MLP neurons of a small language model. Each row is named by its layer, matrix (up: input weights) and neuron, and shows model dimensions 0-191. Each number is 500 + 40 x the weight over its row's rms, rounded and kept within 0 to 999. Numbers have three digits each.
A block is one neuron, or neurons of one layer that tend to fire together. After each block is what it responds to, as a language model described it from the Wikipedia text at the highest values.

L5.up971:524572534449537521602433482464507464531487512547544549497548498494520504433502525530540518550455512487455525517507509475507449481474522518449516547538601552509477532434532498452490552471449524543493475485545520498458481493476457547428465568485549466533508500451457505475492444470544422562554452502453445622487467419519494497500530451560469488467454470488519515460483521491498501459509558486483503466438480540531469484503545516542386520473500495488481516503586464560476475555520472478457532442488515603492521547539439464497504483485631443480502539491436487449500477539554527468
Responds to: Table pipes, dollar signs. Mainly wiki table pipe separators right after numbers in stats rows, plus dollar signs for currency or math (US$, $f(x)), occasionally mid-word pieces.

L6.up51:415403489514520539493485539563503456496465444553525509514516500453381495536594544442527572475524526439488523526463530466496502463497552536468454477547460526585509465451546589454555512533451471461446548462490539426568480477504442509514544516561494468519519476550498479499516492517497491505558513533469564479363473503526480423441453537495597467451533479501486511452419538429521485450523474566523461589576576490456460512477534542497572548517467460453509510519527523452474525462529456478478485472446499522511522528486508504453482431529523521559446443529454523626538495564478504527
L6.up118:482484507508519499474534492517480481513511501465544518476472494477441499487621525449459480500458503503543509558481493469479535479537617474465456570502452543437509534496498508467517511495566517523518508474535479440520500403512448497512433493535448511513471435478469458360494512532517535526492478492447528570493463494518425514469377491542526444436515520458479496545476569503501504482529501420540520556526510533483465574512479494455473491452501509450532563425570543532495475391541493564456544550518435506456542464453489448491573428483548450483467554433510493520567521540455524508
L6.up249:501494557530504488453553462548542460494514477505442497508460550421499505532473526496477564490536467457506484529368462486518534466486461501450546569515486527548489486566522536491482499531509470502539474518533483460480448508507446492529475466497477529510447473512473444437482472567576455510530475511517503513445489531526504478439494476482530474522453511474540509422444540508518469411485468512557465472491495494519491450530550530571490523526447534481566476489504550456549443464542517482496511543463514486497546535438489537470505444503467542585495377452476486560538505559484525511
L6.up586:459551453524472503507490498493466447526469494589538573492495468533499499478580486456519540518515429591538483528449455495490524442522550548498597443573522487456471487509525532439492514584445568428506492512507543509466445444447449477517452504468589473488502474506500514515457521493538574523489480453472456550433506465496475508449443453509526482445518456429517482510452524470459427430513472508539546487520492546388482556474545504438507570532489579504497527481459574471529472456524432481468543476487544486499456490401475464443495476439590484416500449479456493515541502610391497525
L6.up666:481531530522500517496495491479512472493420539401452453448548525596405460506506515451523552535438439459465486503529503513544445429470558620496422506567401511465546491507495461431454531535480505486503544483487564496478500531547563519467484558446498504474562464515508519596410600525447552498512485585437473561518487493494546529606487454526453482497521456556480535531421482482470536502527426481536536519487574510503516507538521469473526529480506520443464494507440517498454500490520510529495545599557491537507541523494523568473574478499491514434528515488452490518504505500559534526
L6.up729:513555482432464525456502467463518454504509513417495501500545577486487514522529510519506442564508512533486477549511526536488525439558532497514477477503442470444521498472481553493463457492483452489473428499489440498451444491437511490589580495478508510513550490511459560466510483565538510585521514513559430438547468485512491441488446485497504551468473514566462507474478502456499514421560466540513439516458496464487517472533517446594513423507481515519542496480475522506509570533480480532539576509403464440436432485484470450422448449525550509510484517553496593556562574534488561482
L6.up1179:496530510476559502382533480480524525498541547520441518462514453475499549468514538453521518429489454466500480545413481517456532474506480536546412520563575520451525519537472455540456565478518455514499505535506483427447459531516432567487502558442482512561427470509512504412467555528537521510496505484486512439453441530484523470543461555534541503491442536520479457441569526527532501524497481490516460534483468457500457495487432513450509540480495482480545487496549479492468489451571498490483490432527519525528470511389494445467530453448483509546545504454512477489621540504499503560
L6.up1395:475545485424544516463588451489533418511526495565511392524484458541430505527574518498457516533491462519572570525454515431502501497502509458514495515533552556471503470539535442474489566547467475480511407520554523491523572464506413477506540528444496570551494483541523480460491509485524507500437520552507481569471462510480469432491460581475536498466506434501483482512537452525516513568530439475427545550541512517476457555475424443512548526511435460462544446489504548454511486523505497475398522491478501543533500473492520526506489428549503555562518542533435466465444480465412542643
Responds to: Partitive "of" after quantifiers. The word "of" after quantity words, usually before "the", as in most of the, all of these, neither of; also "in"/"of" after nouns.

L10.up218:509522557445492490530418494575557511495485479538476531523476467625472485469508564456495461576460460491501498509508441551539528494571497482588543453412521466467500500566509548449548523455519500498532416480455506550534488505500431475487555524592471507510537515556476544434507511537490524564561506482435525457491571494540495481514477475534510538446550549565533581396505516545489478458525472479587503516512576404498519516491533478478561541506485487511518466536504500520522521540439460471446494550489465512607511496473507486472520508497582474551449545469541488538431492475484525497
L10.up313:465485542482511508417518484481547468528442494600477468500541501465523501520524607447521488524495536468526521527492522503534500430514485501481532561594553526504538486512540501544530429517502466435578470526529491459499509521517524555496457549508538493503418520472527546501479502509504519504551482487467528495399420511530436474513460509405531558476562488520500542492553483489512436496538471464404480494467404528531485582491480536485442491428511510510430482479520463430508471563545444487554534376482458553500525545491538434477494471442463504498513498483491502536471493546502545526
L10.up437:511565505473499478473462466446452398495450478485543515504442583460563465436468582437536506508484531500444560524534444477446485358545542564538532530572458501512462534528509538520527498472503488512515525540457420468507481489504477463474527440492450490503452479439505528531541495521463458453482467507503433489505522464495509488502473511469501466561493384489394508512546480498455527518484440451521535475489426492455449451515490493525505484459534547483429509495506535563457498488496440509509484493485499532508580577560483506528527470540501481467492532518526497531463498519520457550
L10.up836:577483521480479471558466551570530513492501470462523492557491517529508540457470549459492523522477530492450495518527487475571425490528490497533528570511514451461449496473504494535514572439499487492556521482509480454479482455465491422587479507437558528523468506532397448521458480471509537519435526457470486559562562465496518452482489460487518486429491487525483513537460548481508536458509501503522464491533553397388545434515517513550426496409523528544552493519474530518488542534502486515478525465454442507464564482580477544461470550522548492526542523482442433574436501527436537511
L10.up1251:505542539500540463510481471496458518510504481527581439474511470579491566475459546451541469492460531510452484533476480501462485412449529503430492562605511518484500547492552558573549515519462462421498458514557487374518480514450530513544521551435543485463431513552466442444490508580496560504456524507428420529430483479495479449442544436464474471508528458524436568489496456501517534422514499444501493481481452509515522491524505542464405490436531544547476535488485550487473486588551429478528487435530478499535574478543510508472521465454561485461559490476450477561441479495473544502
L10.up1340:488545485555473533544472457519513463612401506572497533509532528517478512479487584458494521486460501473572551525414486461539465526461494482526484497524476541463437511464476486473398521470507467426505455515532500508511551511515509559532456572459485443514439448563492521491516522438515492491553526560441489485491467470525466491462537452473486500502534569455484464480575536517522492501533603499434534500537485484494505441441525535457455427421534578529460514486495446524607513627495415457449561472476482524493493506545482476491510533443549491494490493465570464515483428491506531531
L10.up1383:484479394535527472494465482555497483549527562486550493467481484518491504546547575465530513490440564492444501531438481568510448487497525481488443519480550598423513538491562553459481570495474486424462486478457456425497439531453505491503464491403451477538483524465466463475463558497447517526481460437464571536485529506436504517457522510488455509510577438520453549398518509461537408499544468500540479431449470502463461455523489545523590521414473460569461516470538574486508538540506471485453488437508440444547462409441516499518495408525546493491580472477453484601428519449439559476
L10.up1483:460484574571474456458527516534561577506514474484508556547548568496427438515492515464490426531517509467483471558483538464512444486531552547468460529516392484517560533476568476527423482519425494501510476456521506481470489511535378534518437537456533469497522502549529604538564427463486469450501458493452476428480449495496565457544469536496487476528418493507417444481552494501482436521494513515508429498508514486566462492519467546478507501510620433476466535544524497503491557471509504413507534465518494601538463490486368552504572473504462574502520468474473533505473491498580524457
Responds to: Phrase-closing words. Last word of a clause or phrase, just before a period, comma or preposition, such as "years ago", "£24 million", "commonly found", "April 2003".

L5.up337:438561545478518487523426536447496507489530525566527557454465549486501420397449520462403506531462572497455561518464443559427462496452514540474514435553566538456495511476592537478495440503551471468454492514459526428501492516491469536472523545461448449534488473520512501493539559543510483427503460534580473532491520483499414434426492477464504515501564456512492516528463494435479526457490479492464519503446514534512503533546431503500559505436482558524515408494505559467528496454560453494488413474511460426506515534484503508501520503558525443469588470511552496550511525442564521535
Responds to: Plural noun endings. Plural suffixes closing a noun, usually a split-off ending like -s, -es, -ies, also whole plurals: deities, molecules, games.

L5.up453:515516516485454527543573455511540400577485516427441423463521459505499541493528521475470521418505449526512518508532482430542474478482475492513551526525488509541465446522517520467540419538484430452490517449467523450520493497532459481476551497508514565536498457466451512457472529514493469520503515462503525521501540559517474489469549544519509405506535514526546507506503522515485488418541489479493510503523491469491504507518544503498514438558499508468476507470462536436526492522485416520498469460467566551557518545501448553503494459471455510452514495450476625482469552514549496503
Responds to: Partitive "of" after quantifiers. Mostly "of" right after one, both, some or most in partitive phrases (one of the, both of which); weaker on anaphoric nouns after "the" (the river, the station) and name word-pieces.

L6.up25:540476423467553505506479480494524471530554500444526419563486468420472505553503587496568527516500494566555479579539494514526464546470501459528472561481499474494442527549537451417462487530564461485436506543472478506458473478483473550543437483522484483528458483517439501555429439479534481464531534517487521574535454559442511492525607543484485475480576552527459518409477519502475452557523466489507500517551529515457461515552539502467453540415513439555487526464496524440476483438502512468417454458523469499433463507491457456528503428535499455532536430458409527513567516580462466558
L6.up195:583483573583524513528510486507475504498501503529534548483426567481523529420507521582497516481454542529537505498531509534492441588550586437470525435508554514509484490609521454530490434473459524586532494492500439461468542499528415469538488487535490521523454453479471498560483525488589463503512446462564446491440445457521488497485545485478509529535493458501450485466517508494535497499561554525472592529518451470503527515478507512459514529530503482434501501531517524522594466484539421524516511446488473539551487450453512517484515524464439460496502477415558515439533495563436569546
L6.up350:510520582435559514438432549508577520533487551490524531509559531465526553527577579499558523484517455506449502521494473490426484492468471453511499520496560490480468477525499512430469509544448556408397519541525553485436407522527463507505464514424467454516458531545463605537409500478493530467536475454525497508459479495423532572503533490478507494524559496499438535538498526533457529494479472484455523525502475502507424468557605423552546528446549512537447531485514522453526498481500476503426528472480519486523488465470509501475516498419548503442482494511455454507475625440488449473
L6.up639:449485457487566507527504474433515549431587516493565505522557482462497494531484519540443514515578528474556528547460430566480583472468484495491507533552536519447480478471536530439450492451474475481504429505534503486503459515427488423504455531511489557519445487495512505467494461498571523548481557568484458534471483442393385509523531528473481554512520458541517497463515527528480523464577546497488587481484476548409438541457534570522517568523504516419590529513564472480465463480475466560533492513534457488526545510421442515565523470455487551443569509421381508501517486511454492547
L6.up1073:483554531546540602488588479406530562500542580457580413489471542474524488473525587558480549464448456512543509556491490574516482501541547457469492556551511459529504544486532440456487529464459501518514511534550496464434602498424524576454538462482478469504478614429441470493501488551472505531539575469490514528478501438509425503466542533503481473472528526496511481532500462505384482506440534419479571529480532421513492499476449537467416534546557464570511517446530507518535473466532476491476494489579444509524529534495428521503594461435492472419477513483448472470533511414472442442
L6.up1169:520475448513513559406490474468482500488539539512517473457539474450472483572526468524463562480482491516528529523483500441556496503550454492536517486508471619485485477504442500468485573463479468527530508540532485354491475539524487555553470512525530499463409518450516446479491491481492510564564478519476520493447446456455386432558562471489484469479523501464528477467502451479533460444473519432541454458528478488463464497538512481478494545433558525503529501538556485528500558514485498516471574447549491538502522514508455410501491494563542486492585488465436572570510570523491502513
L6.up1255:540412483509511494507473522497485541497425471429515533486514503486499525470526535538521485457504438456429497521514486507538481526523475490529440443444554611440482537434501507462482524448496508502549499511477453444479526486348468518471482404464456489526554530496460471475502539526448532496563512460485468544484537529469470486510573468457463481508519518476445508410569540447539480480522502512518507513475523478506493499462502496491500547493477479461494541501570445489515507478455536495507512448548544520578554439522559504495545518482563529434515421514436518516444524448471501466
L6.up1347:491514441542536549479487496484480448430499582521532459439466469447489496484496565581552430492500532474551505553513529557472442451497442471488453533502536458559440526577491488460435533533421487488518573473589524457505516465511517527487478586468530413507464495500456468521443525530526501480491505554503490549519493523498491501486515504508494485505499518533519509479599511531550496498531514438588586473478535469436408524480519546533507494446431489478421500470522504501522477510417493496500467513548495495462488568460461554492511496532508439563546542402466536539487457465509428547
Responds to: Stats-table column separators. Pipe separators right after a number in sports statistics tables (hockey, football careers, rankings), e.g. 36 | 18 | 3 |; weaker on mid-word fragments of capitalized words.

L10.up43:453526439575505515513509463542488541506467556431528480511552505547497489536506554476512500528505511487510535528498471449522522536436526470444468513491525559512532469480497501517489461410556490520493572547527503420507551494462517541515439487510470479522477471533439517468516523550498473422505489565449485506567490542474480430534464456528463495476552438514523506430562479547507461488524559468515460432497556457431511513489538460579524481428509551510480439516476450498510565600476468560460509537601496511431491488501477454492437511530442436452461533440527514466558465474504517463
L10.up179:541484455555453531461547539503546451525462482462540403486483468495422473578556562513495585471450426474495439547484475501498458514479540427408485526511508511443499505499443469460463551500490512506509486554481531449502473459485482503478486419426518474528402507516390482412441451509439473554490583454514495480430479549493500537471516534472452480451600537563514504528491441509464515481541501454519445456502553443569502526560463526505491488476458426564554493503470511470546505469546524492465560498478415467500532497520491489507490391537515476542527478480466521510517517472434503442
L10.up525:497508483541456445524534477507491505491479450507514441482466416502458501495536547478518496530419527484567485560425499495568503523623565454427470484484536444434542572463530431461500507545445485492471564499554513477513510519470491513459542498483493502523438475505469444472430489481484477485497530493544453506462466547449473453445434574511503490508558499613491507444576467514543519491620447599462488571460516497548454471529460475569557513506499500469533518568539476480500470546505524561475530467572493475495529550496484463477522443535589498484473479497463522513556512448548502489
L10.up790:535488467453474555536489452488538533485449486499476481470461415521479562412480546522520464496571478510382459579511480450497560444564523467553523492545438518473460561462535458516560513503501488467527480505540474476568484522547504527512498505473464464501452476464493549521507481473464471492630495450501489554474499444483458374524462524489473536481489504563509468508500466473518519487422571502459502507493545484500438461481462534458536510482497526453484400522555425516529481513512517526477562475444516565545504421554470532397537484526586442574458453480520440541513498553446576566
L10.up869:569493522508462507504496495475526458563469469472481510492504434481412443488572494553522498527520497475532526549506492456512411413560525435473549539487434530497544442526492562441501503517474468530517515543475518487519461412478532547465486528563511473544467489510504421463426506487478485484478514435517532565502574534470496492521549555470491537437508470574478515413566494420503404495532496528511559497476536455509441586620433569545533551423458456457512493553533424461510516512465489433548523489575528502458498580511469539545474424532489516458477492459508495532531522533482534494
L10.up1053:577515556497497484592425472488570518553484531475452491523506525578416498494567519491478474493548497528524490501523516442519526469507574483480460482523532460525444464460588498418534543537535513516555493629551490455539504500487502438493468511466464507560507472474472503524465488469498508517501480471495533588464398405572418483523499464485464538465517441577507478530530556525583479482491547488533570478578546449424466561457519470522481484472540403475489527487454490529580525452533495439510479501488494484527494502521515521498539517499478551491452569554500528498572547504544486475
L10.up1324:484462468568505568500537477484515455576454573481488464471506468457518433473538531538468543523469463533518487543516474491462544466548575483484516509475504487496504547429457439539451437529474461538548557569491603462516506487533526565436465462534459530499430543514473480540441434505511536498524579493490512543485497555445536514486455525505476505400477531485536547491553538470485480512541472498570420473519567433485466541510493499492467510461473450473528506462547554458552525455494505523410487536588435508456591544518515509515555464480522475561479562454430507557518562496482454508
L10.up1514:557501510538514490555512438481458497531526555461567496457462484556550513505444576526469505524485547566523510537495400516553450432537491534485518510511454487532486489495520451508490576499465484487486479575501443452482548507492483464462541455525484394502470523520404495537468480459540479524590459488497496532476506491445480497494478493498471518528527483524555554549531494550517457489473499498485530494420533447471500450558507536500426535459493488589436494482492437598533584542415488434444521473458516566464478530500458588446484506506556487552506526455399516556513531544506498492
Responds to: Mid-word fragments in names. Word-piece tokens inside foreign proper names and codes, often in tables or lists, such as Mu-k-und, V-lad-imir, Saint-Julien, and table pipes.

L6.up860:577503570595580519455501470554503518485554489468489481531540490531546526555566551469566459455495477472519553518475492473501459484525507485441481503524512489512527515426419521519421441545489485469514538431535500499467539558528523538464453608466486535473516538508470532573438490507505497509520475496563475526545522518563494512487495555499530501485524558485564523523493512439524500532523514508502489458487511547498524540529569466473420514505485502464540491500471517512481518487456440520500520509506442455533507506520452561488494503499517526500533502543473507537440521515528492520
L6.up968:470516518469536445544522473537466456507514477516555491506583541474514524551554520467527538605540527460526527472473455548535456514572516473567478456506448456474508524425490458522423475456513480533519510477470532472458504499510501453490465524494533543530553435557605518533431542570454488419502563458544444513535513529431531496512503589518515506472496491463514516512545507469545508531497541521497500540490538605506490412545520442501531518497533546500535488492515513508522477515605514459506525563527425452532539487531559518450578544507539445547505549479518565500492443622534515478
L6.up973:520371536470527519531505497552522470477506438455527511492552525575502496487522492542529500579571526511503482470561451484522491480546477408567493394544477546460515452500515483472429494465551495522530486457521517528458508508574448504503519518505481544543550375549476495505498470473502512504527486514544455508507475487572500507434546505512523518524483462455559523432573472485481496514502524486523483474509489560496475453436480508464587422516465526504492554461525490541482522514472494527528521529458441463533466493488549471489514487481530506503430542508443466515564500714586480519
L6.up1317:451510599559508439540516513488515486430486470484502545493510505492451533467527495566506533526541518484512471466514501572490524474560485483516488498556468579560472515542536498616467526453530486504438460513454479523438518464510446510494556486481501467499583466504567493552482527515566517489535524444555483455424485448479493523479489427474532521563509560492531451489514520541498478535514555531439513600537424516519454496472484577498520408481483501436595553472544498515511438490529594459511439507532545530551411497446521448477551544432449464510478527467486484474477518507518533475
L6.up1515:424456530577507479501512454486492572433483455421485501512538554522505602491564507527550488443517492478548478467551448417498496456512506495486501487558438563617479484498545538498442495497513493518493495502500491454476541552475509547454464557469481546472564555469607471548459464435549502568491527449527444451544500546513522494474481591513497493504522497480553481453477518519558566538474583514493510472561494532524517478499518496521497526498511450477494523491482503519490470481569485500511511494506452433540534511537460485442565523501411509536483493445493588478491558571532520500
L6.up1541:536514434505535523499468481604472521428492420462507463484568490520528583572500533539487494531548505496556535452430468514537494545566496479538456512476459457481494530514529551530437489471544481418538469426460491478510533483527492499528471540509501554531499460503450557535457506518442493496442451519564463507493423484444510530514538541502493538460512517401524494419525461498556467528486571521524386525460543526539387472448558502516418496537547515507516488518467566448491493534488515552476544451502458441594523477461535517504498470499501497446561584533497448509496501524520443515
L6.up1636:485473508486561499555451508586495572519510466539500530518505452587506508495516491530476547460455486496493552448482431465525488485582500504453535565591455557400541553444521496481512525391503491466563505501487445473523490502561520438519517483484535508551438492514448569558454553470473501524533469506535430507528513474472509487447519633485478485535519508520491498477565465511442481498435496495550434528474530472505499415532541502503499480464483536444514547539474522570506477542434553506530498495536482424542525551529462461498516488548489549498520518542515495540558487561488555514
L6.up1649:514511571480548416499515498558509576509502412469525532481546495553464480455571546482579506498553531464601527454525451506523444514562546473539546505518503486534551508466483512508435510477519486415554500495416508523500505503583468463517493527519484496527529495516529484572421556512416542468521531466570416481489477531395463454472529582505520472496533532481548479474559510496488469540486601500481465512498511557488512450514518538515490401488452532475573514518535517515469472522526501538504535467486419416593518518507533425474490564512460466507500526560475473491515513436485502513
Responds to: Mid-word pieces and table markup. Fires weakly and diffusely on word pieces inside longer words (pept-ide, soph-omo-re, Lan-ce-t) and on infobox/table markup such as Time zone: UTC, pipes and bullets.

L6.up22:546471503535498535495507524535548506524454517483471484466523489485512531500519515506538446499571550545453510537517414458476509513436526511554543537477506537473576507474508503436465520456501527501531504570449464446541509445460473524489487509513426402522530511490463480445475524526574484488457472511492577510524399482482455391504474529523513543517570443515559505445536465492470511452488500471488466453488506481442430448481499524471530470379543504512472450435569561442517535503544497547490514454482551535549506486497498482454543480498530534562544455472494547535503537507454529491
L6.up295:510478517516495489499545475464559481483497533560513490481504465492482538492518540500528482520441588498550513435469493496486475520538483505514496500500493483578501494467531481477540531591479480479529501457423491493447606524557505475457490551527470470509481526563523570546469523540475510451504497511537544501520460435514479482477464477488558493513460523542514443510518563457508577521556515518418505599427539521515460482555561523501516457518498475501480535501536468583552498464472512446524541476509438553467580529544420502487465508492402498579498531446471520535395511552483517472
L6.up311:460483564487492516461460553523576493523482552497566542582526506553511483513447520514484494478450476474410479511423494459415503492504530547509552519448588450472503516500488532427520495502528528522420484571385485475484452474476468472482512544428480452476510522503492510427438521493455473506517468500518531558502426436468487517475574517511505550535519530531507512479469513524466532437490456456540483479463505402507432481479523578500561517504466535512481487517480530462533524542518327467505502476561476450544393567448553495487510490516504510461489462477531457567538499452504534475
L6.up514:520509553476549498480475520454484483502485443485470516500518453562488504468499475461463480457533472572480523556471482423478522420474469552497573469484517499557520473492599551515601466578454477497435419525454506464570471423490441477609502483496424531565499474517486497467479538493521544465531474509471511520501381552535485465470528559572524478509527438558464494521453519508521377426542513472529522522597439570489541475448517504445530547459475492505468444556459492512480524515488523557438500518475413533547544549481495441490506447538513522545571586546542555539509512483568520459
L6.up682:426461558485439504496470466507506468512475530442550497447496506547475510511491526545533486573545557513491535529527501422552486521426456559529535479545525541525486487493568503584508533566499423401472482475455365459501399490468498563531486501506518433567518487466494557555510498512431517520541463551471438441475472526483479508420470526485531443467499511562544503495505396576569525452566492509446521465504491515539505451473602543519512471539515576475481498533512558438457497554476493492505500471454437555461540499546508495454491462547454434452583486564459543503468524528522497515
L6.up822:565482513427563486440484520489551476428514529512567539481492512475478510460502505571503467482501508476461445521473478481431452519470474504501557509481483536512476486443527523512496501564513480432474494545476547464530513527497515514517505578577466442517491556544495528451499471565490457510492498510487520538460497553482452455475479586537545480517561495507542493544498502525627470426555544440464529581447439472399539463473614496517496513442491501494480409542474483483564506458482458454497452543392402569512598530456469588469471481472515493508571460559521514522492524477488486456
L6.up1135:399500406474481549473545516467546503521503539569557421517538545477561423496503534523451509542433524451539528520451462447511453470433471485445541512477544421475461509472526566491468430480511466444510533513565500455426485527539518496478447486500490465621438517481484534557518538526592480504531471541452525556491460513514456529433566458540525494550491481590496517461458481544544524448517548453542509491474544495543490444483575488575427504459499564433467504529482493553568500535453483463439454501475510425430545499541394438515517516464506472499559485474498485504539512497507475535
L6.up1422:467523503558512485508528547554479531524481517538539504548474535430521542477518539414436404509563543497481531528452544504465518448538505455517450484494483501452556459524505543511518538471452518437472469537424455440453425454451509467497523541557482443439547510517503535510550563519522532584507580504485507510508406466509417503448491522500571510501506457496584508472533489465476505490544519509526485519501476481435431541432532556518514569457554494515473539552503546581516471513508415472521509438513533555491525535466463505469496464422475478488511554482546519461472545527502549511
Responds to: Plural suffixes and auxiliary do. Fires on plural -s endings, often in section headings (Honours, Other examples, Sales), and on did/does before not or a verb ("did not know", "did play").